Weights of a small GPT-style language model, trained from scratch on English Wikipedia.
Training: 642M tokens, 9794 steps.
MLP neurons of a small language model. Each row is named by its layer, matrix (up: input weights; down: output weights) and neuron, and shows model dimensions 32-287. Each number is 128 + 24 x the weight over its row's rms, rounded and kept within 0 to 255. Numbers have three digits each.
Before each neuron's rows, "fires before" lists the tokens most often just after its 100 highest values on Wikipedia text that the model never trained on; "fires on" lists the tokens most often at its 100 highest values on Wikipedia text that the model never trained on. A number after a token or word is its count.

fires before: "4" 22, "3" 19, "94" 6, "24" 5
fires on: " " 45, "19" 10, " his" 7, "20" 6
L8.up614:097124086156156135167145084160185107114118175147096114121148161132117096154121161103120105147141166119108158116101090144113120149071121125153120161117112160148172110130141111095117108102093134167156124130106142115091158121093157104124126149113113083118128151135126095135134166158153122117154147150137102168146140123125148100167139110120134094165130108160157124172154100121111141091114109098102163127116108168104117110127151161165185104128080153144109113076114140119135128176085125085122146153140161132101116148104124087144094098113175126125096114143105074152138103126145123129109078126136129130098124126119118138100158126121139119137167144131089127110126108143089136160124150154148120124141115147131115127134101114078150114134137142131110141130115119087106124108120180
L8.down614:196114082131105106169157100133141121074135091093100127116143112148142091163141108111105123103086147114091093124133129135140115144102124124129106102117139192127133095142119119120150152129097138145140147140131142120138104171147134126138152112163111191147174144135140175111136138147096124133133191099121155140143136123118142133135151135146147110179098139160144119107137155076156122145145149144138155129138138140129137141146137108147140123134114106124175138168122085112110122134131103167144150075145118102140177118119148149160099157131108098112155117099137106166132147117120088113117129147111170150105132130166102138126083130096142147107115092080091124122102147149105141124120154118073132156132132065116141171115103141140108118141146145117085092114126138121127104098093150

fires before: "10" 18, "13" 16, "11" 12, "12" 7, "14" 6, " was" 5
fires on: " " 47, "20" 11, " (" 8, "–" 7
L8.up185:097093171114134156100126143175097118117187168125119121118106093117139154149160124188145121141101149094088115132173146082156130136117088112148112135149124140166084090163131145115121117104141152142150112152127120144139131187155147166165120141106152102115110144114136084104140129087111110153145155126109137121098144117126154120137146106128126128142119143115128113158131122166154147144135106111110127137131093109110112085133127108096146138128103164117130141116140073116096091127184181138140097133128131164120121122177120118073088117130102063158114100149140147167154107154057124124100103115141143111186131160119121120129147145123150116153157114125150161136136100102147138134150119154115197129125127100095168121138102150142122145133120140119126175114144085132139097064125142
L8.down185:143083163155166121118148124141094154110116154114158148102054084126094086154107116121160104111134161152143134142122094123145132100131115131139184141106111122121101123160110149108113133138124119131118106115177162092095166125154162118111129092103159113145113104103138193139114166165099139156117126131107148099112138143129093150111135099145142110128097124141166113106155143154097135179132164151137133142145139141152144113108116140159110188102143130138113139141119080168134101131109147138140128162101146105176106141124127127109081132094160113099117103139106126142127099091145143139137074080098122094098094122139117188131118105128160129141196158116159084130122127129119137128075103115114147167104112108147130104123136151124109130113138116090164109145139112112161156170159086

fires before: " well" 17, " of" 15, " a" 10, " the" 9, " an" 6, " part" 4
fires on: " as" 65, " As" 15, "as" 5, "As" 5, " part" 4, " end" 4
L2.up213:123133131111127105097148148102114105125110083152130113178140113159164148146099121154147124106104105158119135187123121163163082127132134134119099166126146144130171105084098122139111085143164154122129175146142080110166130163106128119129111132104117143105114068148088122134118120115152117128127127122154190135128136147127094114105100134097118140126143111195111139163131135155064133107124129156140175104116128179101106105144057109147129126146146126171148138135116138115129148151120100125104166112127148143126095100130155108164064146121173098151131154128133142108164130078176107157104118153098112147133147137149125097170179111129151160128116105119153122140146105113137126116127155141102147119139157138103145078158136104159165149119120115142105099135095106098103146163130109
L2.down213:107126131147108156127102136134093063144148157081099130131094127118130139109172142145122111135094102152123115139101133102110096121113145128112098151134133135100180106086160102130104124111119110125122134095075090139145167107105128110093149125131095141161142120109090152166131124149097147132102129130145089118152121116103082137118132131131096121126161135171155109103127146170127119147124153094131117132117129156104123154142098135121140117141111130124107149092154105149110143105118141129104143099120101173120088144148139112065119136143126082134131146152101131126090131101143152174127141151148130149122142133150167142158165165144113134102097127150174143143182096158086151098138164145129128188142128097115095126150106097185157175132090106111087116133103110126129140124130139

fires before: " " 54
fires on: " |" 45, " Ch" 14, " and" 7, ":" 5, " to" 5
L8.up886:167134155128120132112130102158144176099116118096144169155122120152125160143131116147163128119162161098115187162128099149121125159145105148127129153164132161139132112134137106143087113112140167127117121151080081096120128120132129116164135147105132110145155126113110121152153131133122111143129099114149149147088110095118149113098146135103089137125064108142118118128128116123109104129113130135106136110105080161114107121115132108140153127147111114093075129108118127164150162103150096159128138088102115144144127088185114130100095099124138133092125167164140100092164135113169111136149130119149136164169121170123146149089109158158145134089164106129129109086124117141113123114125160139166124139132118090166162090104094080146116155132124141141156114129130156167109114167094123
L8.down886:116115119117099121146130166128083082146128119135105126129121058128159095154186108133114104110119140140161084117155103167125126137126075173170137071097108120113176112148147158157147158091153089111111120117149140072136128099116087153128088132103135111112134187149148147143094110119176148155140129152119086145142151103125152139153094148110158046121153157092099108142153094167128171134125136155106168118144119166150141151122126164125103118152111125148106134146113102125125122096092123101151148163123128115141125137102158168119113171115123129164162141105171154166160122123107150154074138145140123154115122112148113113101138125085108158125090122103119140169144125093128176138166155120132131122126124137120119132106097140162115113155093135110151133100120120132127087100152139

fires before: "0" 23, "03" 10, "04" 9, "05" 8, "02" 6
fires on: " " 29, "20" 29, "°" 11, ":" 8, "." 7, "19" 7
L7.up1025:117120095129165071116133112108089114142077121119121157130116171134143098144167128123146113122129087132080126148109158152124076123126102127123122095127107160104160154135096144121128128102082117112182094096113119095135125138098141123109153164122139113150141153121108155123160144126116143147143135139153123147175144151162116101170116125107114134145123113105132170159128118129140140126124062117128089121133129101129149155130142120115102141089110139164136135114137105144126127129157131099164094121153078067109150100159121078126149136094135118148119157160153146114090143160121101166141175165083125159152108139166161131126154087141120153119155152147137104092076130141103159156142141162088118147156084135132096154111140091081078144085145131153148105120133156155156099119148129
L7.down1025:053159146116141149133124088165135124150142139149124130095117149113089086104118117147106122163127096145082101108146101111145106144135104112129110137107143090135136139118133120103091183147118117096157109108118115157086139137128110153131133158121155116127128125147126131126109098114128163058171120100139105125144112119119132139118123114100105095131130125134132128091110152151132118131121187107096124138110111114115151156151135115133151123085110153165162109100146161158163144081117119131142172163149090113090131108132093141134141140130167100074126131136162141093123148151140151119100147143063176104125135150097120151152138104126140122138080132159152124133087144104131152109071149165142109099117140133141155181140068141142089177063137104144138118128177112138140133133101133

fires before: "19" 43, "20" 31, "23" 6, "18" 5, "17" 4
fires on: " " 83, "20" 12
L7.up642:103151103126165134145151145107199139167129168127118129127174170131120157161154123146133125119136121151099143107174138170128094144146164104154158106109189117133138143112125161108126114170141119138131112130121109125092151127132157098142148163108114112145120156125133115139141179128181134106130094187118145125129167125116150134139153105120112115140094161132110127125131096071140162145169114175113102102115153073081129122143115148105123119108113122080118135140112135106105103135138104108157140140126147131112118083185167164159145110103096136146094131123132112157104100118117106142112120157149169130105149120131106118125124131116116094115105115100147149134090136128076114112117099117136162157143130134163127169155092130128135126117152162133086122049141118095155096171115129
L7.down642:135123123155160104161150142126095097126119076148095110140157131151085113138157149125147132124116130136093112116083133095146102123155119133168123142113142111135126163123127121112132147085094112134130146157114099127136134127154139178069127114117170152106142090113128106081084148128118169144171178133106103136123120107142085127144138118166156129138106108125115104170159114114106163119142145073144143081147108113158094130106114121124104109167146104141131140102084100099167156135175121155163111074082137128131137142099133149115117150138164137159104130162110110141137126100176140164145122109105122119122094128170110130141143164105081125144140139170128108158102076153095113141159145156139126120111155128091138134110119097103135137141130144095146120166151171144101199096115146

fires before: "5" 20, "10" 11, "8" 10, "9" 7, "49" 4, "6" 4
fires on: " " 57, "–" 12, "20" 9, "19" 9, "13" 4
L8.up799:102155173135164176160091113113089155164100145141109137113153140100126136104095147146129105151119141078118108152168132105107102126110125190126134147125110125109097122113098123078130137113133108150142120075137097075140139146122177075154111105137114134142126124144164108132103108144118130110133116116135111151143129138160133122140135156124113167121126137161110148119125152126137119136122104137120131119115140119156093122138125142098168145162122180183120165126137088137120133112116141114121113117132109134127095118132154130164105136148144134136088129167171108178108129127116127116124130156119150107110131161104132105069100084105102183144107180121132123143079179102133167139143089104137132139085113129161109093148149144142110149148143157151115132156087102111123106144149119
L8.down799:100154139105122133140120106107146142131118161146141128089148161140144148144124104162087133162098105119157112107155140093085160121161089117141129105116103092138123147129095123126161113133144129106086150113161110152121127141131147121121116130167148115117132130103153141140093073140051136109126140134095109114151145138109117151176136128145152150075128107153160149114091105105107122109147070152123161120123146091180096106118117110118089173163148118136122172132122093140100122137109096164129086134140146142113093106126104131123109114144124124153141136145182089140122132138147144152113111163135136136137129093121117150097133104110114120163070193092145133155122143134120168129085092144148117094096138135138098147120186130154117162156116121157117130164063090142091144118155116

fires before: "5" 23, "8" 17, "9" 11, "6" 11, "7" 7, "10" 6
fires on: " " 73, "19" 5, "13" 5, " gr" 4
L8.up392:132159113088162126114062110134091166097110136176094126117115122100133103130105140152135131113146142125114123134167156142127131140188096129122134140097119137075123153142132125069108132166127108117100142101141120116153132165086121102165114103084154148084127122170148123081140102149146120156120118097106143160128081143143136175113135136130122093148102130132125161118117118133146103117155089125116103099111137137142093129112134130088133130088116158110172157169136117114137090121114111127123144153128107172123113120116180150118122095123164157105117124152080115166126119140148148104100112136103130117065094169122115123108131148144115138145139088108140127098111132115141123121142091113079122109144134128138184137160186134134111135131128135144120184112124150129101129143149113
L8.down392:168131158117120159148112124125069114095114139155138134215120149110107139133104106112099098119156139119191133121129139100146116158197090099133155094120149116118136152140126143109120188120107130154094136086100092138109094138120109136171122135105136135099128120138110157145110141148131107129120117137136144149105098119175131132099173120120123102084126128130136120112132114157103143123158145196149104129117078155140106097152133145093151141099138136125113160130120110123117091131072122139112149143136151158139095129107158113122070094114127120108121167158119156120095166094143116115164129107129155162149102131126104123120115128146121119127142170126124153158099113162174135072139100094152084120108118127125143098171151119167094108123088139152137158082120133152086152124147132

fires before: "|" 55, " of" 13
fires on: " |\n" 56, " " 6, " top" 4, " (" 4
L8.up1110:139146135106148163115137089111157086143148152142138114147124152113137121156149116086109113107138124113169166134126155186140148120093141144111115152139133152056104125118156092120151105167115093122117167144173120123138155135115106141081113099154124098114162129094116138103136134133098134131149088099164151110146143126103140165120095155111100094124130156129173142108093180110152152132136132137133103149110119160136138130106152113091109142089108123092119149140139142114117151109182170129163097094131120160121103133126139159143150148140098111111166173134174119149099155111125193125130131129095117120163140097124120117144118114139108146063183114107100132152125123104076142134165138127117149135173097129129096084109091147093121164108150122150132117126141144111133097083142116
L8.down1110:176125113134087066146137125070113111138108130140091129147152106139107081121138135141151119107152137148130139143099164165104103112127123119156162132121100132134087150111143122149116147094152110138112143095111096160104149164129142141163126128122141132150099108127113140097084114140144110105130108143165158074087147122124152118175137155134126130028102120169150105121116129117124193136140114135139105102114101076178152134162161156152155141161139110159115109116083107131139152138122107122132131128106136114106142080114130110144083108128154097128097104185108149131125132102145121109114189144109166128124134078105126115094138146111095104147120157149105116133146123091104132166103136130142109134180115148115163095105129132101132159153143100161111154156101151137130160103151134

fires before: " " 67, ")" 6
fires on: " |" 69, " of" 7, "8" 5
L7.up9:123137105118135083090143118144160109147135131083108102098158142167153171112113165109112152148100138143165116119134135154136119135139111084120111136138131108135121110150122108135140094177082147162113113160087112156145091093144100128140106131135120115086153126105125129157111108133162122125124148123119087131148123148103139112134125118118126145131113098153142106136125197091128149149103131118063109139116134111136093145072155117136122114116135157140140112091092088141099146156170108161142173109149113088190116089160108118154145129107110140101142120125120173104156126120141128123172142108139116170145147160139124068089137138168117188108106089119097134114145104133103068113128136134100136163140113124164129150130163145135160113113123134122139171125140120137133130137100107
L7.down9:118128142098117120154143143109119137072109171160136176126148137115146103126097132103170077144122107166114117107135137098119121151136162118149091149115095149138089128203099189094088136143181148140133094108146092108121110157145099146148106133135126141127108149114136132137160142134123134217153180164156164150143122134109122127121149124119166104154101096133123125152089105124116152074097105100160122135106123098122124105113145101171162139155122144150118120145124128149145139129089126125152084158125112145116128138133112154136120133148109141111131153128082111108112176106129128124132076130114119174136084142094098136107131150152096131141119143145109132136121124124137126143105149130140168151136128114142146114153137173149175137142136150150111131141064138102162126102104126

fires before: " |" 36, "%" 7, " |\n" 7, " a" 4
fires on: "9" 15, "8" 9, "7" 8, "5" 7, "3" 7, "4" 6
L7.up529:092146153119193114106158104119117137117127119102105142104095106111134127144142108148138119174144120155113152110142099092135161140132146108125111107140172134110143153106111153169179097121120117155126130089116116124112133129135108171145174099121153120102136142150142101119151123109121078107112114116131128142134119144094090156115156123090128134124093112164136119108183108118115149158083140139160112126075114106148161125114142129144162079122108117143129063141157071102137107140140131161125129141153124133158098098112124091119106115099098116131118155108138126118131132153138150100099125121149170108154122101151141126143143144154064109128163156101102126125180135199131119104129103181095140143104111104114120134141097124101134145161143124113142123117156116120159094085163111
L7.down529:126107078153099057105145130142138111151126128168124102188119132096127089121126154110113133101152146140106132140124105152099112092110142159106100160116092180121136182158092119136099137104102110095161096152149140077148148144157131146121125087101089124104140133116142171119157121117126187126107162108176185106131083149160160113109172098147144122140150133117117115130074144122108132151132142092127098107157154137137100130150084161119160162138150097116120141162128140124114114123113119185129122089114126115104190135105141148122141121143135133114129113120099122157131121133107097120151118109150126137096143121081129122131100134146155151163096169125182159184109130107100107129127169128148137128112109125153102116123120115129120177100164126132120130118142102138122121114118153

fires before: "8" 13, "4" 10, "9" 9, "3" 9, "5" 9
fires on: "." 78
L8.up216:109154116154135135127122129138158123111124117099133114085103182095104098146171127139166165144107135145106113157090153122162124136136110110134129159142136180118138131109153110093167114130134129096154132129137118124114130143130140135088141150110150149117118122106122140115117166124160126097135160114092096111164150087163139111129077152152154123102116160097144121105148105078144104140114125131124126090126105095141144179133181140082120181116102121169141146137115124097116164127143121097145134151095132175099151144121161159114119109131134116130083138140199119109134135150148089164149137066115129113097174097095149121149148153103142119117141150095126115125118105172080139130126122118116103143132096096131072068163121137113094127103150131120120098124168133088164085101152157
L8.down216:098071162106116109122099140138115114149151126121126162177155134126118147106094119091112100125148155176135147122136073149145113128097114113160112103161140164082116141149102096102122130118089130128119131115143149154183142109114139129138123114139116131113140120167120133156169075117146146128138117130153117126086127164124142174099182128113114102173135076144126074145095124140128162102142167149147097112144105144067159124144082111183155107104148106128156097131080118129116093144140103131118120099108159127128131143158084126098136137116132131164133158096109127141115132131115177113127134134168118159137116161154172141149138075139125146168136142138140136099159153111101149101141160117162119123151136145108090131080070124142154134121064131143130175100164130094129132121111123

fires before: "7" 23, "8" 12, "6" 9, "95" 6, "96" 5
fires on: " " 36, "–" 19, "19" 13, " as" 6, " un" 4
L7.up655:106131098121145134136113137096117075185142152151122109084128107168132083122156139151172152107111132173129127171112101132098121117113136123158096120129108111156131126125128165158123113129128101142164079161106124126079123130134160096131140113124118130187137118154104083099129131144082156095113107099131117142102131124110165164105106171101085146156149067162125115122127139124119111085131127114125081107139094145132109139055101124101147136090144136136114128117130157133146113102122116082100102170114128134113160131145179150114159124098134161124132094130100140158124131095140100098085098126092151126125142180106111105173111122158107118104075111128154107145135136127136162139161178165138131130123142114112189111119104139147141171152121144148124127138122162133154094171144125
L7.down655:125131106165159119134112133054082084121134136143114119151155141137152153106091130128096103176103131151103148121128097140176130159090120112116117133095085134141115134161132165179128118149131125125132074146141167115114115126111160130145159149130146135105137083128144116150127086089129139156138119099108126140109104142137130110102143157103121104084138114106150141150098156132106155137146155102122105111158126145114114138110145115100137112102165138116154144160149161105153189109113100123127093123115165172144138131145144132146112138134130145152136076120123155178127115145145110141124098084145087125146143123128144115150106119143102100110117121133089099120130097086164158136123148143099174091135094103175117138112117102155083162128160111112139129124157167159086132136138122

fires before: " |" 50, " |\n" 6
fires on: ")" 50
L8.up1091:150107116168101147163125143113170153143111112135137143115138095142147091142118148214134098139124126157105138121166073114105149085110145086111124121097136134096102120130098102125132127132127192108157146089159149147061117118117159144126075111131093124143147129152139104097090149146130170104143140122113099112166163145104112123165144149104145165091135121148115138134113091115127127132132127080139113114152136121119144103114139096129078120126152156091103141151122141110132120134155123167091112124122150077166136156139129164100127120114149147129147118152124090166083129180097136141102130157132145122133128160118152138171126123108120128150123112101162152110104126154136119106109112125125139181151143122123149139123149124128110110079132096151052143107133155131125112144112145
L8.down1091:086114138149148143115101126162107080117104055140103108139137157131111141162117111098119131110123098129115124103112148093130141119133133130102151157144133101126106166142134184126113144138175130119128096156095104163150138141109111120082159143120153135121128129127169142125130127101175090132138122153178151149087123122174125164145075111131102140115154129136155119155165195155103131117148112175109145137121078147147102160113123134148161115140139101136106132084157108134135112139138115142144137145112105170126144087117102166137145111160111127122159121085133176083131112095110123102094156070123097131131155130117091119118137140165071173134157122115163107108121084119124124092136164117111127120114111161115119166135123124115094111137123134087151117120107124132095150113116138

fires before: " " 56, "." 13, "5" 6, "6" 4
fires on: " |" 56, "." 23
L2.up761:121108168159145151098159105145145150163100150142103117130157104120112132164108132112150148122148149153115159103093183132147126123109150114160116123084152120183121110072127116134124128149116114137155135134152149126147083077134121140093166125143162144078122122107110149155141114092121141120096130103125170169195147117130088092125129139158089165157130121132102099146142148140147121088128131140109156118129113121096117137163093145171081103134144131138108148127143155139133108116113123118130111130113105112152111102122148114086121159054109149125137115177106154089128155122121143088123102143138136163130119158152088126175182120145116135125123104131127144149127116147183126117169109119132105139150101131089153107140097132140158119108149098114104119146134156104088093156134113
L2.down761:108135138114097140144101145101120134125138126104141176113118120093162151111114117116134116093142099174132095123145049126113183128111121129131154143122145135094098179149155124119108138101135136144081144108076111083153095138144124089084147145149135137132111123119160103138164076124114108134119139153156104159170120128149126134182165096125148088156097143159137139092172152140163135091114098127114077096118116121112086120113167117084119167201116188151136117144147105155099128132088111128137127114128113148157107166119084146135156146148135114110145166140140110091150165121100119158139164134164137075125114113158132108166104107112107135153133168157111093108147138151138141148123113122122112148095153105078143128130135150099125147131142164082133143079113129128139122105162143

fires before: " |" 59, " |\n" 9
fires on: " " 37, " |" 24, " Total" 5
L3.up645:133128136110125108116127118104129131126115137126136068134151118125105077110114112110120187148180091151104135131117100134117098108194145121144115145149086158121121153085129117135110120173124147082113123153131135171109135132079135115128122105127105141137106114123101145126150106153125151093106168117102132166162122126158171124156108086133181118134110126129130177114081102145132159156135149140121148105127137122175140122126124144173140103132126158143100138133147119147112136178184133154115126131185125085090159166112105169127114143137101120147150113138205120100090113128113105151090149144184125152167126111121124089133151108137125117165103084113096137139126123132094141117113139144147114112153147121070086123130156130163152178094127122097132110126146107129109128100083141
L3.down645:116142132099138149126129104154145177116143150144181142156159128122140124127157141087098139083156154121145099159128134118165131137148148129153124089135095143115097113134105105140109111107115164153132146110153062144125119149125111114122134120068116112125133168118138139177140148119121112149131169150158092132154168124128161163118143194104086143092123145129095118128099137098083138110108158143125198121113116114091123129148109115151151151122114098096105121121137120139105125130148110142108128165151123098145136124085131123114121109108100131155104141178072119124143121153119194117139179125118137118134122145119098126096141150128162119119122107062139123111131122156159175098128124154121150143122088108133133131164173115148115131108084105121128103120146142135126165157090143

fires before: "-" 47, ".\n\n" 4
fires on: "\n" 22, ".\n" 17, " is" 10, "\"\n" 8, " are" 5
L7.up166:137152112114137164131142128124138126147170087139128111132132116152144148122096159103135122104120151096121116113128128136128172182132120141164169091142157120120145181135083113107153110106140141136110152115077136130127136131110115105114076113160133163111135144127082078140126110176149091102163131124126160132086081138169109097148086117148128129122132115112121139105124152162111094163123123080150158109149109133128134111088104135108126163155143141094130133137113165152106140121122124079163139149137119114158101120092122138107139137079170085094132175139136124129126110123105083088178137080131129118127107157124154108140139087118126168148148135130076131149161152165102128163139124111135128143134094118149116112130137160087103080091142110135109135150152127042130157161056104
L7.down166:107153168115147116135118139146156120096110099127108110162162162143188121130149127145097124172135123138101158136201139109136119122106149144144124141124123142131133110098123110087105138103123117120111130123123152114131119136127168126161162132124104142145143128154143160073133140094125151149165127084183159120118145140104160164122117161132129095115080105160090098145145068078137094129171089112075150135177120159144137140115137116127118129113123152138140142123142108105143137114139152070168146109139139139107086117105126112138118127159121110130103119133079098167133140144160146103101140104121112121097104097128110120126117122180124107133089117069142133148089163084157108136149134108163180133108170153135116109104137149175137130145094126096124115136136119131126115123129102

fires before: "|" 94
fires on: " |\n" 88, "\n" 8
L8.up561:144153118126087077171096113140117146130104175175101112108107092139114164112103135121139124160121135117118129085166163107117160143152157138136146145082102133122136157114123148132092092140135110081107081143124149144140132100091130128141106102149134098143124101134127154110106136100093106171123141112121149118100157118098137101108138129124153097113137145146113154134157132080144135136110116126177105095153145094117113135120134103131165085119126138112097159105140090125138137153145156127150139138126100087108114108157144122135124166141131084087119109088143140101173161139124138071159138138139133100166118160118070130108188162138052100139162131110124091122182133171127118153096111110137154153137094116164146127141154143082114140126162116154108117145123119096144098124119147
L8.down561:183116142176139133128129123157119126133161140158163147126113126131144140146131098118127131130133096122104135172083121121180138122127144133107095195146164098136080128158139152148122063077128123135078101138154135154110143134162100119109130142093138120081161102162127151113101124154058167135128097156172154104144135125184128127144137147132147096071137145144145101131094125112126110120075118135125103078169103097108131149144083148148145156097127152157129120122157122109163112108101135143105159103117136130098138142130145132114113134111144148183108088152121121115140139118146151176148145120112098117146142123162107109135100157117153090145131128113146166096129102119140113111152123117141154132146135133110102136097107099148144120171092141101122123131109107117117185114129108

fires before: "|" 76
fires on: " |\n" 81, " several" 4, "|" 4
L3.up473:149122149177126139125098127137108104107105162132169115130168121095086141134140162176150138136133126112084140133125139141140113160082151153135137111136145099185098105113058099115129125136159103109120131128130144139113109104134160119143146110118142135102117100161092135144149104132125128153064144091160150118124116124118102073130094114138113109076120109100091138110149110099120149116118127117104145082161129136129108140083176160152158141170147118170166144131131161129125085135114139083170082097117138126086112170135148151130139104177187143104147119148119117107115146127133159125149147123115150133138119124161108143108116140156115124128119088124129135138172106155155108084103131116115140117174155125134150119121096108120113126152121132149112136131103078162109163064134122
L3.down473:133126106076148127153113119110086101111107129145103139083153129094115161136143115131095133104141145147157113157101095158120141139141115151103160122102161136081127140089122105102121116139126118171146108150130143131122093121174128098135110157154129139111144139133131104131090135099094074110119139137152164115159109125100166110141117137098153106162174126118112144125127112111122100102104174150143148092142107095111146101132181174131121138134131135081137104121128089124179119133111138166122159160155091130127182098124136133151116110156079111141143148148136079157086124141112078121138119122094096104117110141162143140163126141151136079157165129155112141129128141151132135127073091158148124135127155118144123118113130129074157128138109112116172155101160156105134149074100120

fires before: "|" 58
fires on: " |\n" 59, " —\n" 4
L7.up165:124158093137098131112131108133115107129111130120147116111144100176126101087174133171134146097155158133155172160080100118115131109143102141150137107137105117143082068106146112106172133154148126119171121108110094134131157091104130136099100114117116086094106105117115128108156153150140121136083110143153126125150143168142103144122106127145123096142150110086137123157121127130133112130143151143154108123150138129084126090106149126156068123163146158094112185128144106115123078154119190111127122141139164097091142104113127150125131126113147152162122128136124097166124116163136121131115118112100112196159072108109111136151110149135131152148133103095094074181140142167092135104169115102127136087105158127114161100139107146095093131163128110174126146143144110116150138155104158
L7.down165:088129153137132107106125110095115112135142101091148119132142111061129145133172122116126168105114127128123145182127184110143126120163114138127115133119163116155123138129109181152106154144151168120096112129112156148171129127141145130111148137127129149099184092115159106109121114099118126118108083135120157082142127127104101169144065157146144083104125117138141162085122089144110105130122109124111135102135104104081115082137157129120144117156118138147141140149166101106131118125151162121156129088127163156113087126107143109138139101117115150152140111137123138140186162128125123126115119129150105116122105097148106092140109142120122136143127131177139126110117111143148189078111134112134105138150102159168135173106139136146115133190143111159140120134120137138185097150119146

fires before: "2" 13, "8" 11, "9" 9, "5" 8, "3" 7, "1" 7
fires on: "." 66, " " 18, "," 8
L8.up1131:113146146163116127136111165066106089116142132128098108112131132179130141095127122118120120129085136131083100137135140146126131110132121141118124090149085092138155076112120136119087160156111115146096156141121172138089133150165148133103116101134109157146144156120080105140093128140104117144091123156105129176117097164122135146116124111181107149119090152107135148107156125127147149104123130138125120102143140132133157137126115171142144113144121131151101135114096133109127104097135110138123123108105080092097168186077151145126122125199126137161143076129193136103122121132146146144170171102142158102195146098099136130081140126128166163111126135099138139137146145086150125109087175127088145132142137105134120126120096129144125125124121059156098149121100114112104159144122117
L8.down1131:149113144162175136131121153126099143135133153098111133155124135110116112117154108145136148142167190147139124127144078103113156157138138126067136145114170125102200104152120098116149233137130138143120098115134112110112099115126132095115165130131133150133130157124115159116181120109127134149095168116138152114112156134105154121173134097119167144174079148141099133140152127111129114145108134111111092096146166091145139145108071155129107112146118120157135134102116121151134160114116094145103177098129107090131119129165134133086111099125104138120119133121129127090099131081145159166146159139108123166141133152131103134170124098129175143152143084121162152108127160149112154123155135103109150100142121122117151111111118106121138110066127115137121121119119153137141101149122141

fires before: "6" 14, "1" 14, "5" 13, "2" 11, "7" 11, "0" 10
fires on: "." 73
L7.up252:123126126136135117138125125124166118108118134130153102114135101162119150157117144134123154140142138120112175180141167129087134124143083091116127130161108141141151106130055132085092107111175147145150126106138114125112117135157088187091167115145128095161131149154126131095102143113125129135105120131155149117139114077181130092128109104145173132124093110144109133156119104102184150137161143144081141168080148103152155133143105150163110119135124150113082131126118109140076103146126149105159099083131138146118127088173162103125092119124157121120137092129132113120143104118099101149163104105115098131144130121121193128149126143142108101115122145106110141163138125150117163075117118133126143145142134060156112136149140130089144140141170157118105085156115116157155117151086170
L7.down252:095103127124085101103174133091148145102115172087124123147125144136069124164124105122155146163148130150117117117117180172107113099118162145138118119125090116148094138122145152135137165144100151177145092143117086109114138124166120178070127143114095111127095121116113140140121127141157139089131179129131082155096136139144130120146126147125117143075139128101125129128139131122121112139139141127133144122154109125106157140120163137129159110163112143135107124122134132110132138157105138183162144182195156131095165146127135106126116080135116118099122092099110166095143117111145136154147155124095100135139110124100122154126121115109134127136158109165083132142127114129148141118122124082111162110149177106123109144105050104112135114119130094104101088131153136110134156134142132

fires before: " as" 30, " of" 10, " in" 7, " with" 5, "," 4, " to" 4
fires on: " well" 38, " part" 10, " together" 6, " such" 6
L2.up1017:155119084115128108086143148126137103117144113154099103113137144157162096148155104180121118169122141145151093124103147108130121090151108112113119158130113084154128073119185135156142094191151114146131067091153152081148151094143115119117113088132128150095136117126174122112157116129128123133079144165138125138103114179137117074137154148144104145126115142157144131133159143145120115172177147124120124117177165167091133138147100118133157157140118138122133092149130161127152087119116129138121161105129149136097106137120120160157141102132159090104127063089152114126143126152104129108168144159136135136135132119136091137125126122101106134112146133138159126118144117163115110116133122115103100150123102153109121157125120130172114157083155094085153113102071124145101087149065158
L2.down1017:162121090131136122104131115106116181127142166129090090133142154124111140123143143146128134135118085125164109139172130137151116173140112094071158152099137117126162124115120143159159126110130152164126104096149123133118141138140116112134107144087132095099129125117131149092133147159154126116091130140119144181158102093125155129128142090118131117155118111115126133125165111134110108126158123129097144112136095154127090151130124126127106126133098087092131100154110125130094099151131131136167135079170162090152106152130157130127140105112144109104106160122126155172133107147130130107120160115087096119120116131124122163118157108161111139137125114096111116133115115122145166158119118147135185127072133110112139139165116090138138121133166118067127106101150077139120116122122168